Weights of a small GPT-style language model, trained from scratch on English Wikipedia.
Size: 8 layers, 2 heads of 64, 5.92M parameters.
Architecture: LayerNorm before each block, learned positions, biases, tied embeddings.
Training: 231M tokens, 7038 steps.
MLP neurons of a small language model. Each row is named by its layer, matrix (down: output weights) and neuron, and shows model dimensions 64-191. Each number is 128 + 24 x the weight over its row's rms, rounded and kept within 0 to 255. Numbers have three digits each.
Before each neuron's rows, "fires before" lists the tokens most often just after its 100 highest values on Wikipedia text that the model never trained on.

fires before: "-", "\n"
L2.down511:109216141138140087130107125116118123149145137125107140115135106151128118112110092070137134138157102092096141090123155147111157117113101128134160131147136158179109126150100152175150133185137099114101159145134113155133097083115097126123059126130144119135152106133124143145136165145080119096128168103111161119139121122157102122140119139146114152144135156136084154096139117101081100099173

fires before: "\n", " |"
L2.down525:098138126152099090119116126114122148119146131067149130127115114095139129120139152116117132115116096154114130137108146115130108158117154152122142138123121125143162146156060140118148128109143147129119126121141152089121144088179126096088104130087153089078123121164161144140129162120164146116160156141102127102055125152121128133157116106143097103119107117130135159100114119113132131127112

fires before: " |", "\n"
L2.down1006:150106095135176123123136157134145163125077145110159137121102108120112132082081124100078120155124145072139091099143139160114167099120152136140162116122146132087120108079145122099171137136091115062155103113133122114136147164194132144158137114152145165142176157129145075127142138094126128131115141165139168130107139114144150136130115164109145086113115091061115138174067156154139145159133

fires before: "\n", " He", " The", " In", " It"
L2.down538:143119125090131112112101137174113147114104164143122189115102121152116156115158140111147108133080113148096117160145119084160150178137108130142097171148162174135105106099111150112149131138132153148112102153081116093096112086161118094185107112121091127128132119149110153122147086148122137144169142149144134138144108101151119124169159175158167143142107112132133135109128105135142096108092

fires before: ")", " |", " (", "s"
L2.down106:120161133121107094142137144158100151146159179146129176069129174092140109127148149132141096103132137134176118187144127119132117137140084111139150173153125159099101194151123167135142112123128125114124111187144088107161118143141147118160145138112098108118116138112147122124099142092154124119106130133148110125136158117158133110105115154140115098153171096183125106089089141123144077121153

fires before: "s"
L2.down913:134135081143129092088165174165112136146147105117123110140144135118137116121171170082155118106103143115132108122117090141089143159137124131116153161132126126111154074104126121160143121083163107117112161133146127097112078120104166132126127131156134118135129134127106111133114129125117116129163107140121148101157128131125135114147138095078112173109143124087114180108125150108159138134131

fires before: "5", "3", "9", "4", "6", "8"
L2.down353:141105149090121077115103117099121130108171127129145136126096152116126197081071129121148130155138126131099118087112089104183125159091141165121127136161157131143146182146105177143129120117101101143126150079109126163144152124110135109098152149098156165139082122127117150134160134142111147122146119127164138128130144159127143156100115139086138112181109133113178128163112113144177142140153

fires before: "\n", "|", "-", " ", "00"
L2.down806:156184115113140086127120151119117113105147155138128107112126151106115167110136103134144131132174115137128153118117132140174133126168097140165120116142161141137130129168105114168099163146109129122120118070108159152114103113155138106116133125119096112127121162157130133083109080088115131132155133149109078179134114086092144088165126112139149097114094086125132121132151109100155154140113